config.yaml
vocab_size: 27398
tie_embeddings: true
init_std_down: 0.0187
lr_mult_o: 1.5
MLP neurons of a small language model. Each row is named by its layer, matrix (up: input weights; down: output weights) and neuron, and shows model dimensions 16-271. Each number is 128 + 32 x the weight over its row's rms, rounded and kept within 0 to 255. Numbers have three digits each.
After each neuron's rows, "fires in" lists the words (lower case) most often at its 100 highest values on Wikipedia text that the model never trained on; "fires after" lists the tokens most often just before its 100 highest values on Wikipedia text that the model never trained on. A number after a token or word is its count.

L3.up684:105131174176095134141155114169140113166163096140145093177156111139143181158065128082097117184135150154169061069083115141147140180109160119125086169084117136117103159121106131099162156060121123118124114201127120142046151068157094143118176144141108111132131136147161144172091086148133090073190121142131164082116139098145143045152118121120210112118168123087137136129105082126111169123101136137124159142147104181124128126099116101100176171117119094105176093111113131101177132152138156099103091172123132046132105130058078128125111154164141145121155131095099126091129102166143171124093169142105141115097092164162040168107103142125123088072084121160087080159119143101126161107155086120125077136118134101107133091158095131130155088085123134156114131132147093176138087211172163
L3.down684:140028141150181150132170106155100138171113137161136131167096125144160173133132152117101088177134138155134204107101161138141078188115122162037105131179138081121169171112155173137159095167092096177104097150083087137074136165115104138069110088095153146083113110139148113114113100203136121135164130071136082093119158160151153090154107142120132096157152183115177140105101159157092121159118159140067154137117114116122124161168134160160118155093130158034145154144132131132110138143174071128112085128134115130133167155123114026093157079123118192158165104120154166120151088106155102177115151154151160138142066141210111142162087115155041105138110126114120115189137055118062162129121116146153112148109133109109151097212150102110142121151097119126093103110092115119119133163153146
fires in: "who" 35, "of" 13, "a" 12, "which" 8, "also" 5
fires after: "," 68, ")," 4, " one" 4

L2.up577:118154144106137130103087139115097077127125073115116109078126123093183117102084183188117123115103128119114147166120131083143143136137154115126122067133122193153118091106157153123123164124102207129040151146083105060122066168063176077157113143185207107156141149180143077132107105148119150083070176137134130115100170156152135123113116177097089109106080153172120164083138131117189095112121125154126114093160095144113164125172072163088159124083096118199135076169103096166179132080149133130139108087129141106133154152139123137105204115146128176151098179076132127080123146110130115131143062115142125118165120134107134147131152166105142080120097130108148148155074144131116114101090166140128117146131091104145154171145084138173131142099109143108135171175190221148115135187110221
L2.down577:093186131125070178148130156088171192112109157105087124083109148139172187172134067122162176164151159182110106105149115142164090078067129109088140101150105143120138102126043141132102155185134153108193126123104154186122158174082077123151121120126149155094134157047140119105115129069162200176133139116146178102177104134168123106134133103108111186108152147157083113097122129069158118137115043121127162099118112144136110140119160143146176115124134115092079091141125195149030100174028122140126116150140127110109100152144135144137111140100099163126151141092097132147143097170140103120111115092153178139101176121193075101156108132118137166154112132171119178165135183189141130071164129145142094142105164146126128142086129153088122207120144123094135143104122141150148139130186098
fires in: "a" 86
fires after: " in" 34, " with" 7, " for" 5, " at" 5, " on" 5, " as" 5

L2.up1136:110135149137141161141172080145100135122175131138115166165179161105171184125133067160118131154134172100122124058142121088168170104123147109093160127103157156113163119100094124161183172153117108146102106154124120180083143090146132075116125067133107102121148139100100110131099120128088127143152139111131131112156143152123127108172172186155126087170127132144065138047105138086186175120133112122086151144136107119142109154119097130167107111061107082088080135189106175227149136129137101128143100119154166146169103137111121106103172152122202110138133067116101158128179155120111117133130193172157092134121196143110157146151092103084144144117121109148096135141120064174131142095117133147178139158118118169128096070097125097078071131074078113181165112089159119178147049172112114
L2.down1136:089082090129151107182110168104104122112145076129124170147075193160152134197111098112072105129172087126160148160145148072124187121157175083156180132129099122182114133137129168119191081165127058141133139149105112164104148083074140117150090177090122148088176144144083170097087199178184129136067114119167114159153088138090126186142113122083100129135098106149151058125067130185102106177128093151109153152100134102120126097177191066132071128141089167111116218054131125135097111163148085152138119142191145130126114151179154129096143128119087172159162086146142126106138159160122070156166183117186091184127084211112172079141113041116172179088175180132164204138104113135098124119108100110133128106121088102043154132155117113143144129161088087114079165142109111093097186120157122
fires in: "as" 25, "for" 7, "and" 6, "so" 6, "most" 4, "it" 4
fires after: "," 34, " (" 22, " |" 9, "—" 6, " \"" 6

L2.up160:102089107208124142129130122092118137095114096126098083162125148161151117136151210168136109070120073137143101085074139130099103144109122149140153166158114124151129158170179181094179117133125168170110129102088129106116197041098121098159149170092100025088075088125142187127122126126127142126143159160117084056108144173121129137115163124140147105122086107134139131127162144170060124161092085116148092109140144129090183109150161092121185111159111128179121105148136080139161104088171114115100171177137152138062104143126158129133147088120134117101141101065123144111150113173157170133108073183143150120073119076131158044173133094104159157111149121129054103076145128136133083179107103119148133115184129081159097132157107109086106097120104187071150127163135149108145191110102148
L2.down160:125110163162099152098122153127165133129132118185116127150089192107149178150161107198151161122142140110019123126131111136112096109125172095087137146128116131174086106190112142101107170125140098145167156101085137104153094146134146116123086102122178170131150161105184114162077107110092152135132171133159155103110123098053166139106111149120102176141054184107111123083088139130155093150164112099124158169183130125120166149110157130163119149152139096127148111136188152073133136085201045154128085116117203143145124093133081196128089135071076191085108106163098173095135104166104163129110130189120117125094141120113154139060143133020166112146099151107161140150076163144184122107154100164102104083137069122122111091169157129142157119146123162118107177091118183209175128141115152
fires in: "first" 20, "most" 12, "second" 10, "last" 7, "following" 5
fires after: " the" 51, "-" 13, " his" 5

L5.up1063:096143152145105149118153095171164096056132121124126105129115155119193125175151147170125196128180164160145141102095149105194181137147111099171185085141106117145079114114167088094124231063178129093150099151094092137040152148148145082118108119114139086092081122080153125089129067130154137118122130180102168119176127081153107093091097156071173084091100132156103159112094180106095161070179105078091131156168110180098121150178110141089124112118092130085157139176109125100183063146109149100101126142128155123106148125133159122122123119130135172148160132115163109175130134154118083149110113119165169070122179139075147096102147094086115161103126083120180096132102094153110106152165213147118133132153130153109177144155108051153174120121100105089108094086153150126126084138151118
L5.down1063:148108115102128109126144104117096102109119208114102105098134124164150152110136116153107101092063149129128130119107143128179089126168180108067101123168108153118154167147110150204150136162102066121112149101170129177199113143137160127110090089175138117135174126149124137145083150169128150231075107101095172133174169109199119129098105111143119132170130124112184060105126170125108136064124101157157112191150104068155128092116149139110139156087149085147082119153151124149132129135110132162095160150143118164140124080142094133146113148135139095132104075115139162084091146130065156128128165132182117166200075033119096076151122153132083115175106146169084192171135033116149076105135087070105125105063161169164140095123171142125134159126121112163088181179134150184074168097155149
fires in: "as" 51, "under" 10, "for" 5, "with" 4, "over" 4
fires after: "," 51, " (" 4

L2.up374:068113153147148137145134172180080097121135100122112073132162091140097165119126120096150065115101101131134083119115114104115118135071114114125114102127107081147126141100094097117131160063143134053086159128133124144138116100147112107145116194136152107118115115152116113093105154126041132109106144104137132138090138158125098071116115148146115100104090164106124189177131136150080145152140125163146144111152125005103156126083108126143149140149128138163129158123131137086135138116147175125130133146100150134145181147137184105100182095159040174124139110109123163152183137072158134165166134112113182088137152084131152196107169183091145129084140124094115122152127110136103180129201126122140145092148145159179140092170132131082148057109113080129162144131080163141129115127098098
L2.down374:087128142135101115126131102159179103105147102135192115157081123131142130139145112124141136160134066120119104086146161143090148126114102125046125155022178139164160150145131055084118111133208157137164144153165119107069120124107113130117145149104160131208147153151154090175171168126157144161117180138124148141154074122169201116167130105175125088142100101041086132111068123134159125211143173142064078140139123148080129134023206122164151130124153120164125102143139131151187135101118149102125112114099144151155186118126132098074101053132113111133141157103180175064131122152100111086153157127095099103104207193157120126145121142173131134119147097091150144126154147137123166107167129153115109127178129163144155107115095093152164140049081141141107181130158135106130145158101088
fires in: "s" 68, "following" 14, "final" 6
fires after: "'" 65, " the" 24, " The" 4

L5.up140:088118131109114135116164090117095114164045094121117116076145123135151079168112126126129159058099118131105117051138120134150131142038127138086105076146116095131111112120077108166184134157120116138152148108097064106145106126101144103146112119135158158116140073079154191068081120086141105154102138167105177120110159064111171181094217095097135107145088167071136073161178093196115108121095100158114161033145117095132131146090133088128150116091210100065106115120045118090151076152140142129088096106062132156118115101124129109102105164101168124135184159137092087111079136107120123161090122071123125128123153114111175106084182125108090112116187108139096116094127169126139127119079170156071147095117135127163153087124108061147129061082119157117136165130141114127103140109129139
L5.down140:148072079098167090120093115100098086129154172138183104163108151130163112150217123160107149124079187113147121069101106165124136130138142146147139162145137135217137128143109083158058058098107161133157132058145130132112173133100131112123115145138116096158155154121136126149099133139162136083148147114110132107119106109110155096128059101123165133131128149071112181148158101111101175158199125152079176148137086201214170100121136198126123175150079137144151162148100125144119149160077132194155141163120130137116076129158109106121130167066119126127129149134150123146109124109175078188127158088135096102107080109141122156129120166120137145128088079122113112148131110094141138166135095120120121079101108148091201164142090074109147120141153070114143153120123135148141134141150186
fires in: "0" 24, "01" 10, "2000" 7, "2007" 7, "m" 6, "2002" 5
fires after: "0" 63, " " 25, " (" 4

L3.up1030:136157172121133098130125118077196126119180076110154135190136139136111147118084108146181115071160132076134143116069188132081137158096143142167149172181139120181141097082117128068066114139119168162058152131149126111162090103157064064109144146126211095125087069147176112160177137179098119098149161090168112118151115061170082069135141098150163124123064163161107149147088100154133090137155092153120120152152160128079126095112104080094123116141186172137185124137200125169131138153087152105130113137174091171136175085150165184112122058109128139130129105099135118092212148127119112114171172145128123141150150153133142133129174151130128186172121107113146153119125130112181164126110117153147089156149087159153087111106157149145099186032115136130135093140111158119180079154101123
L3.down1030:114052176104112133104110186137069098093154127092063124115137117132144121081159116093126076108139118111176174130112153154086118114139165112138127169095140082197079165112072106098060117105138172051105104126026121147101159151178159110129119158122105137113114107110078139166124138123169103132130141106097178144122179148139117122096145184117096106141127200208108090106137141124144155122123222162139084107128128145169073196096148130124160115131185129134131115100097112142130109108119106185137091159114123071110091196102195134065105124106167143169123143122133123099054096174197121096125135168074112137089157139117113124101159156089171140109094107098162146145130142163097078098137137094135158108138187095196181128004201151123140191126149137133173093120116157139169129137151103
fires in: "s" 57, "1995" 4, "1926" 4
fires after: "'" 55, "1" 15, " " 10, "9" 7, "’" 4

L3.up838:129137113144146053119088112064136212148120149076145084118061152098109116164125164146206160113063083056135130127120169127115146091137183146123097207140124122137154105180123106116084126150149182138100134151093138114164085125089109137118111095106201079111128120113146174090130140120113123106115162145107162083137092154097115094040108130175131118129104081134096170133129104114132163109131132121160097126121180128134141185135102099157121096108118063129174145128124170107142149125185168068145138183115080142182161097208125119111075125168055126066113097088132107076173164115167149108126183126107142153085085160179120164086086159153056154139115105116113099139152045113113196135147112155071133089168135099124149171176138140165133159058087133155091150137053174122142175076121114
L3.down838:127154150120083089107162131137142094152118181184128101191109158177119177128162099125185114104153137159117129111095124111101184137146127109109187178121167107169091053116085119101125178138114107105105172140122092159119172169081112090185162139125177111085149146132152115101085136158107119172147129094128209169126132100128132083177135157140142207177176172151129093126141134136142182077157152128067088088155126158083131107139111130098171093124132189135138156105119125170141148122081124055109156137123113136112125140166176130179114085126111086120154088122137152166178089089128157127162208237169116209179165148138115181114139161125132106121118126109202142041179125153128095153094052112136097177150067130123118110135137114105071127138116143113139098122126140146191162108100147
fires in: "s" 44, "first" 11, "final" 9, "own" 5, "last" 4
fires after: "'" 42, "s" 21, " the" 14, " his" 6

L3.up1207:085156151136099137090144146099090131068145155068124090123162138138124117137179074155160125123098081101146106119121180116138081131160158135089115108135147108095129123143101174138104099107117110069079104113121142129070121080154104075170171141036129133115136098085148079104103138124122106172110103144131188144122128078117133099110143110131118116195174137120106115140162153154076108099175213134084111129059138164111081145168138138099182114139113145158108154079152157096136157094111038131158125075115107117106091148094133137119154152144101107139161117137121099143143077121138077104105152126101149120064175141059075139127127128076146150061091147120076125093135169083138167095157140116068079147132137159108120141162117128100051172091070135148125124174102129128158153124104127
L3.down1207:128131085153149125078110113124125102132094096149131159094073130129113110135128164166083096142184123153117183140180121076099171164085089144175105105177156155156141109127178144093196178115175116135090178186183144147160163209101178183110117061132106134148151091140112106066135088115160177142175156101157094172139125171089126137187155117096112095122115148096123148119073125146152111113122142126166133158131089112165151180144116115150144129161179126147106118144125161158139092087108201141160079137132079078100159090148165085078129081105137148148177121179144139117103147121119164172146137149071136164128113131119102138087115177060042069213095111191147071161162099144129166095076107169127149126180143131155160167104162121139163134133149098153076156096139090160091097185130161
fires in: "s" 29, "her" 9, "its" 7, "president" 4, "as" 4, "government" 4
fires after: "'" 29, " and" 11, " the" 8, " his" 7, " The" 5

L3.up409:191148157116094165111070124132120156110152119142156114131098142140098155126166155157204126053122131139139137137125164129124081174165149125098101126115108149169114091144035154127158171094044155114148115114119133195155121131111049129137118100147099170096086088156106125153134119092126068114092133106108175121129139099068197120087096144084088079135120121108158145172165106074146159153128101115124121151123183163119110167091069128163112101171154062122182104077110129116182137138188117121174177118142170121120179162110098151127162162127135123125151130147171212104155106097154141125114150097094127150088121108143141159095095116122110083116157151151140163230155098102147111129113143138166160068148111148086137185128125083139046144126081146163148125164128104136097113100124187
L3.down409:108126181091129178091114131081150134147139082144064147172139177158131139072134079111142079128118120102096076145145176185140169094168149150183185142171119204116122053154094161103131159110152166108129122129090157070152161118079115098186116133121116111105150135166099177157134184149106140091110148147123158140098127176117095073130075120082162161191160132182159098105113103085096172136077095156108149116177101156129080167121165124086150078125096119167137084119139125105107123137137123121139122142099154112071108130161166156112171150081073085124163140089143131117151163128118149159142104127179066154139158106140134128203080120158139166113152105162126116080116114193122130217119127120096158058111108067111113141153141119061150133163114122120132035104178104159145142129127111
fires in: "the" 51, "a" 12, "his" 9, "an" 7, "main" 5
fires after: "," 52

L3.up1784:096117153134143163151143134137167135138136092175168123152122152120123090086147123139127118121166140121146097093143138217108161102155095110175185161161113137080151142145128151136152160091171126103171159185111113108128046140114082121202108147095157078034170092178071103105129110153115100118131102106149160102148146129176147136100111210147105147111153129090131141046081148165121079073077187132093078138108131149113148109146193117181168118120128137162127153133124166200080114129156155155117126112155077147114035079098121155082129150110112141144151086149118130189102160134111110117090167110084176205124116138128165087069098139171127148155152151129138125136130134140148081165113194157148170166174183136173178174151132104166130093135090108101097188109146145124112121117143081
L3.down1784:148058155140113093118089097128160137100158098101121130141146128175129158178098095117144155182157110176100128154175154124084205112087138063096119046116135090117176135100116111088102149137104134126155177130188123130113128079142151175103088097102100129123089099083122141109105158143101138179107183202089213125106124069176147081137143121131115090096152125079114154158090141099155157133129081117179069143125115125153122135120164129106091119090183109158151094171073092066083114105107164101084223121086188079126139104141152184129124144153188100175142140132107164123140106108143032124143119123164149129130063049130123126160146151138140133139105042074113142147162146073056187122128121115080122076079186112143090073122136131120157120107049111145112073125144157104150187101173164
fires in: "0" 32, "1" 7, "very" 6, "10" 5
fires after: " " 32, " (" 26, "1" 7

L5.up364:124166121134134149123049102137153141125111113149105118140084146139136095113118122073103155162155160147083130100122150122172121112074115171098220122109143126087139126143057111091071166109137133143172171138102089118119092141118159169096121065115113175090117145152176118134157101090118152114145180103167172117072100136132131149109096077138100141084132154135065222151116124121175105085137153176149111106089167111203135140120180215152163149120145116141138097148160125118130147101071139131124099140135076100164149158076124121114157114060153143158091140100168102128083085106118072226136097127075114076144087149144151132117127116156113195128146111148158122166138094194085138100163183121104116183102172114138151111231133115144149149132133145151147114141172087150116143153124174
L5.down364:056138088172129102121158133140111173148153155122110114088084154128127119151140083114103149188132168154169113056130126123179133085173100121074152104141107130107136097086112112137160107157086104130190106129094129149136113071145047149150172150160159122124148105049097112169153170129166107108114158127135132147136123118078072099148084150099183142065061143149129120133145110106103112123134135085163129158093141107119196096131146116133111167129181173096116132128081159111123115086119129129089139095048133131171068103128082119127110112078170113148147178079143186118128152137202191101108163125090102166094117119156136131060106080117192166098142141112142157153083123113123139085157157139130105187154146115046144122137156127123124158139169146151126127109153162106169124126182063
fires in: "a" 96
fires after: " as" 49, " was" 14

L5.up868:114040126147163165150112056133108101124139091131153170121117129109163183077175153130098159112194138156123143140117156129119132142117187068096125134120104106158169177162116028112069163121183145096114110143122129146159065056141104066110160091151137104140139116144120108127101139110109100109125128092178159098087129162130126149166123148129158109157091119151085132107149059186120122104071175133069121121097138150158120075122089121111123117141114182126143049161142091172090080119070120077122156119109052153086136151163151115126122169123125153139121107185179081123091148179110093147132119078116147135131135123123103105105142132105170177167101087153091089096120112136083166143114156102137138153144131117193164144119138095135174107104136116151147131112205157103053048200150134
L5.down868:122138087145145175116115123162105098164154172151127111079141106136123128092126105133135124188101150054115171155164126197128142106102141166130142113155164061137125120155115173193119147158096114143106066102143091135084167145096182101140155116166133144106139152129130152152026143103088181092138126076135053146173126231111097103087148155153121154104153200165121145139168099079137177212145117166115110186083144135084117114130145145153136133137109128138175139131136058112175155066155110117122097125118103152140152172156132089073161132121111105118108098115063175058162132074131195184127142093187116119147137089127102136088132131187145109134171160060098104119122122111137176143151143130074149132124184140155116145116120068146150149145106119193146114152118127108135114113149056
fires in: "10" 12, "12" 11, "3" 10, "1" 9, "4" 6, "2" 6
fires after: " " 42, "1" 25, "–" 8, "8" 6, "-" 4

L3.up1661:119128178082103106187168125084205137216135099148090105134182103057127085109110139062114163143105127089135167181105166184121097117139101123086086174130117131079041110095108118154132134129155093133105088097196172101105118124131152117130113116164119131140155096102170110125099083145093138141153116121157143133126090116125087136173133115103123124115126125080167127148136100169129191097185121170078147185111108135102115092115099052146082107187130109051166100113183121136125091141182106154120147144109103126190113117099111121119087141115114116056094131149127113229066111109105077142093125123111168124150059077147133136144111107094130115140105144144112136136148099156104083119173104103124138125148120158120128129142107149136238089121098122133111101148136078178119120186135193
L3.down1661:140092107119174101079141152135105078107164157065185152123114161175168176169076108112115102114113136136165104115110168110216127166074122107079160131102140159083094185187096144138101122131116136161161206126104102161105091174136116128122085100167147142126099160123100161093149097118120114152126140125085118101142146155139180096138135136130157093061131121151109084161061097140158138162138173165146125089124118147115139177132130164135178118153112132067135097152131163103138142128147077108080066096156099081113069075080154118160131095125125166205136103096124095111137073152119169121186142113160143133089130120088119184131123105126059098131154112149065106129104042055105158095111210158168129126139093122115081090134082133162081111110144127172116185132129141128177172089105127
fires in: "of" 39, "or" 8, "also" 7
fires after: "," 43, " one" 15, " consisting" 6

L2.up1043:088177084119145163131112174148133128197121074192118110143118177116108119124150116146069153120091098112065054092139155120143140176123122067205137156116105107118125141070122142097118127122181125118121097160150120104156118142139167073099064137121171150132175129141099177086096108067119167119193130136080171108090152144126115067106071140081139134110127079108154090191125161151111079081149104170161131102135144120140127114127114140133131125157081127172121106127121106165133172146080174100106114149161140135128139135065145162167126079151104152101162111113125113080121104116089161160164102105129116129118126062119140171100115117104150120087107057117103134139130099110199132138092122102138184107123183100056109118129118125121107122049184138142120160158132122133145159095133036
L2.down1043:141138115177071122114114083167122110096158159104144151172199087121063125142122135167129118108103097146136098095116069104197107133223083125116145092168146151113174151143102101181131100116150103126101118131141113160074169060191133083093131160124140190138119202122165112119145177106160146116157151137179121163157082138155138187137126126109117112195142141165095182144143136139164086156119169154168120145111121098092104104166154105126222147199113112191113113114101153094066121128139070120116121065158131157128113114088166124150155126076113151110114153137080127129107121083129131123103155094133159130178062123094144043166175112100160116191173163049087101089159173112077076105158105130075131163146134123156124124135103083168120180193080121098088128088114145141108151172131133
fires in: "of" 68, "s" 9
fires after: " one" 37, "'" 9, " number" 8

L3.up1284:117161070133126141140104179138173136157155125172117109152119135109148168134142144107117146173112067052103123126109134133100173191125035159091106148153100118129113139159101080111153107138131109122105134072113160062120133127152127178139156139123098127143165150129100131179124125100109131170159097145125137122145161110100178135138138093175064165170128101050176149056105156112168138122209132066087117154159133150122115134138135105154132176110084106148104160102080104178085150177149113125194088137139160104097117121134120121126142125133106077079130139076130114166127137173115097213114132169139090138130175133119082032078113144116150141086153159162106090153177161167091123120180134087178077137113114155106110149154121100068146162135143170136144153113152119186080135092162089
L3.down1284:176130134176038238096154097147101084101093129145127105087118117156107165182084146171193140131165160165154085101107106084129144156107137107185105109153117140094126095062097138175178175142101158097157072209057167130106155147141118108107110100077114164168119134107117103133095152092108176067090127119135093108150101152190132121164101093099106127126126098128075141154120133137084093100102107142068133114127103126085134143146131056104116139186094103095107157143083092035138095106141094120122166088117139119141091112109126135164135157074122151130123140095154128109114123115131161136049147131110133099117147029140072161186138155104123069176065153095136181115127175091155081107102099147135132171129071119125144128156110174129093100104105082069155080083095111156110149071119127
fires in: "the" 47, "also" 14, "selected" 4
fires after: " was" 53, " is" 19, " as" 11, " became" 4

L3.up52:125110122135127158169154138149082145148133088112152169174131121138120082135183121122122069164138134112109079073104110134129095147087139160120046126166073132091136100132117106094114161129129105086130093131156079112118057160187160091130156143140186034104159157129066140120102126147186114127115150083115164149160108139132203135079181148134149112122153091114051141146136124161157129129122150127128146065194139098127097121117117140087078143191140142118122146134081106159123148158159110105096119131117104054126159096143113103187069148198080124096164172118156101203103141137137029148094145111109101118135154118083144084127162110168159115137119138101153181079143135100115118126145154123093098082132151114113139106173115162112100128163105111069139102103113142101149139154146084
L3.down52:169103101147059090106109157164131114133090144151087127116120112078175142125108132173085125141128138139137182168139137119173102128183173112086183180181126087081144131105166147107122151179117104143133171106084164100191129135126193188083148131064065103148112154151218136115087148087162158146124116130142110149112177112113143103073096093125101179102114136134130155118096116072122135123099149140147079147130166092111111152144114096185147110134132114098197181095130125189176115105137150151129152126194196146131100146126131083100170113107151159115137066110161128099205082111045101054153140109140168133137123113124092143111117153108118102114123111135086163137128066148075173134136128096082141134157147091149130142126095102074188125111085139139090111131178123108146120189154117
fires in: "and" 64
fires after: "," 62, " and" 14

L3.up1583:129119096138104212106122144161073146133206120100166215146158147131099081141167120186121183116103083115079138167150223100108146116113157124148080070139148133122137084146138136120057165121102142140165189142094164134135134186097140067059000106093150083157130088101123132120159152106086095118172132114137148101113078133183149136118125133107114134150146180139137128116127158137099111074108126127139144195104135136065183154126099119142167127198093109135126122106143051121128130138124118111105101186127163128120143117135151085128144146144114161084132139190132164112112141144099161144057085085100102139057154140169157084112111134125089114117150083115073122120148113124176184111126138157141133097106080121133109125090153116089105164089109131164092147146133085131097108108128134
L3.down1583:105112103164167131177049112079146145109147091138053150147165145095158158114105109135152134106156137114102190125144123091127174088141134141094115118126145130096045102065157099080101147097127126148077126127132092119155147065120105099134140138137118115109146113150112153130147163159133162149081182143129183163105117121050108154119158146124108127075130095162137083125148091122114117122114081185071097104190082137149080165125090120159113156117136167128110168150112125115183110128109137134158180079084169151120082103219164086135144138049115125123103125113144089131046132079136214112131162135062125132136089122081114149110137151139086145132094120141183176101125120186095110126148089152138091145093157116105104160153161150093144120160101163194075142116187134125082142209141092
fires in: "s" 88
fires after: "'" 85

L2.up1745:099124158095128129130121110119152093182144108220115149143168142108107087175169109171122140129095175127147136130107134124115123106139123075186152161091137127082074145144098103106130122164086152074119098133165148086162135134173148147061118127111102118228128146104106154180155109088100128095136179183104168159117122065099126170117143181176133112132160093105161136107027115123170133129159065127164155038127122089118088125058147088139085093135132148184100173133085084158101147125148078095155148131099084176114156114129117150106125099156152104063146113076178111097120071140114113153081171097104149155102078127100057106088198110115096083187120142144072154172138175182062123134156128119106187158180122118099087154122099103148125119113123120149143159125125175108109148152125032
L2.down1745:133135163198124156124146102175193104117203073094188185179148126119120143130138102181127116084168164183127161107126106124138163150111079113111124142160148125139096134122094124150134082141107094085165093119139103088123157117130160160101191154113139186146131143151167164136118190132132183087111183082110075117101099114171162164116135061175111114136116127127192113184099147101108132180105170061061106134061123103156126161143112100120104133147121145174123100128112158122197075091162202185106129103136132140109130056105128085094163117091116135090121136097123127093120163152043121117117136153088103075167158132134103094110154123147154119071118133142084118147201225120155053152182156178158129152180161104098173097136091092146123120141156090140106158103162103171101183106128112
fires in: "of" 73, "the" 24
fires after: " one" 40, " of" 18, "%" 5, " some" 4

L5.up544:129131111150065106093114132111098050158124191086142116124130099089145081096127063140091143048204097119136143146156179093168144093198176096092074157085147135157112071169129163108143098135140068148096216158155158159054093097115154130106072088109082132174108172126142130076168105107087147136135190133079136078141182110055155147077121125175050149140156155092127117094166070135134158084143114143109139151091070149141131125191112163100131133044107133145107147170128143116147137109101155108145142111119122138122108134126153136144112101151124102096114116100145100085139045138104128100124141077133158093099114144156149129132126177112142150128131163113123129177141112114143110167128109099129135171140077184146126132111154152105083190106157116133125120130174100110101081107127153
L5.down544:147124153140170133126150147141092162144087110080140117161125104131126129094130133069165096117155141110087121100128104104121104060091150066094114102153120163176173111112121145070189194110073106117089116206148073104173142070080180119123137130113155130131135094126065111118110088159132093171108065115144102168141157103121102099122147103097160128151105154093111077124112114125102141151117175149104077135138084096137106188175153083094199133144118129122111191114098078137118123111093154175113098079108118095068108130085145109112131074100210154098150158114158090131167063099077129158169123126146176175134034161141123140092109151100136165048096172174214084079070169149122141107111094090139148131158153095113104158125092165075128147120126102145167125164145079171082167141147114
fires in: "he" 26, "his" 17, "she" 10, "is" 7, "poe" 6
fires after: "." 25, "," 17, ")" 10

L2.up1699:127130112103124136125085142103069149085161138064109111130069109119126157144134144148176153136115111094117134134161122208140075114150176147151123165141145129148173191138205130072194172136087140131108069160181128111143117117153154140091138079059082093067057139132125142119110115123108064090105102152131133093087131105104111100143076167113174057100070159118126118128111180090160175115112148125107106113147123166102157151185180161137073085089143138137171100135097159135117147114128168167149084111143143097144191134134148158153150160152118193109089237133105123107152173159112096172088083153153122072154125169090149145027166146159173127103118113125056115104123147125131108120169114082089172096085163160174119120123144042179184110128115083142123129120149079064130161129089101
L2.down1699:149133118142177111151129115138174144139145155164132118123125177149142097153111080075110120125086143114157115071075119151201146190136096155108099073138142139134129103187124080149096123099150126143104130107136150139141124132089119114119209187184144103149171129125088164148107136140212146078122108100142120109169112141174176148105140122194107134145161078105123141110148036194136062165099106165144142122119159130137062117110105167089164127155119139163080151107152137100150151089151145110077129155118186171143103116188143130144121099140072114172158096147116161153105124127102124103181132098130145112100118136201076171160125128062117104162127153182167160124112124075122127151087129158143102186114143071074124124192073161084112098129220187145089164129136121146124150118167164
fires in: "most" 20, "before" 19, "where" 14, "time" 9, "so" 5
fires after: "," 22, " the" 19, " |" 6, " is" 5, " a" 4, "-" 4

L2.up967:113144180141103150137135162164078079152123089129117159114142114149102132104121126185120122134173083161117119050167176131136109131152081150178083143113136155060096142149108156111174225110143143180108136148157132143103173123140176101106094061105162083127142104172111042094099163135064121139150055134139152136099110146117156180119134139146155066151119091099084124182123125109114156096110140123101105101147108165129124169151145126121139184149167167083114183153112102126146090113090171112180059162172102128159103121129110142146137171127133115140135173174104121119146188121100203080073137157150113102137160162152152142102112129093120095149138140133061106164171155111133126156172102187169128109166107118148135052148130169143071139151134131113159142131164154178168173119169165
L2.down967:116089122173122131094135095142153138156095131087116214122110101111168191129083172149128156091141153119074176093139127101115153181092123128159108137110167160129146085157117115095119152123107141161148154143121107109150121125148164162135153064109150109109066118184100097074071141129171111154123121114151096116134109104141125157141168069106127173121090166112102150145120180164193144125153140082115082160092123093129165101093038138187161185176147112184164143182160153154141075129108122152135052096101124070130133126122128089079124088151149136089084126139135145130111126141182145069173143160141049146092126165172132110097084141137082147081138096076069141128126136128163127150129061112159130082146105091128093146105151127108118153128086126090130170079107120129109144122114106
fires in: "as" 22, "is" 19, "given" 10, "named" 10, "be" 5
fires after: "," 22, " was" 16, " It" 14, " |" 8, " it" 6, " to" 6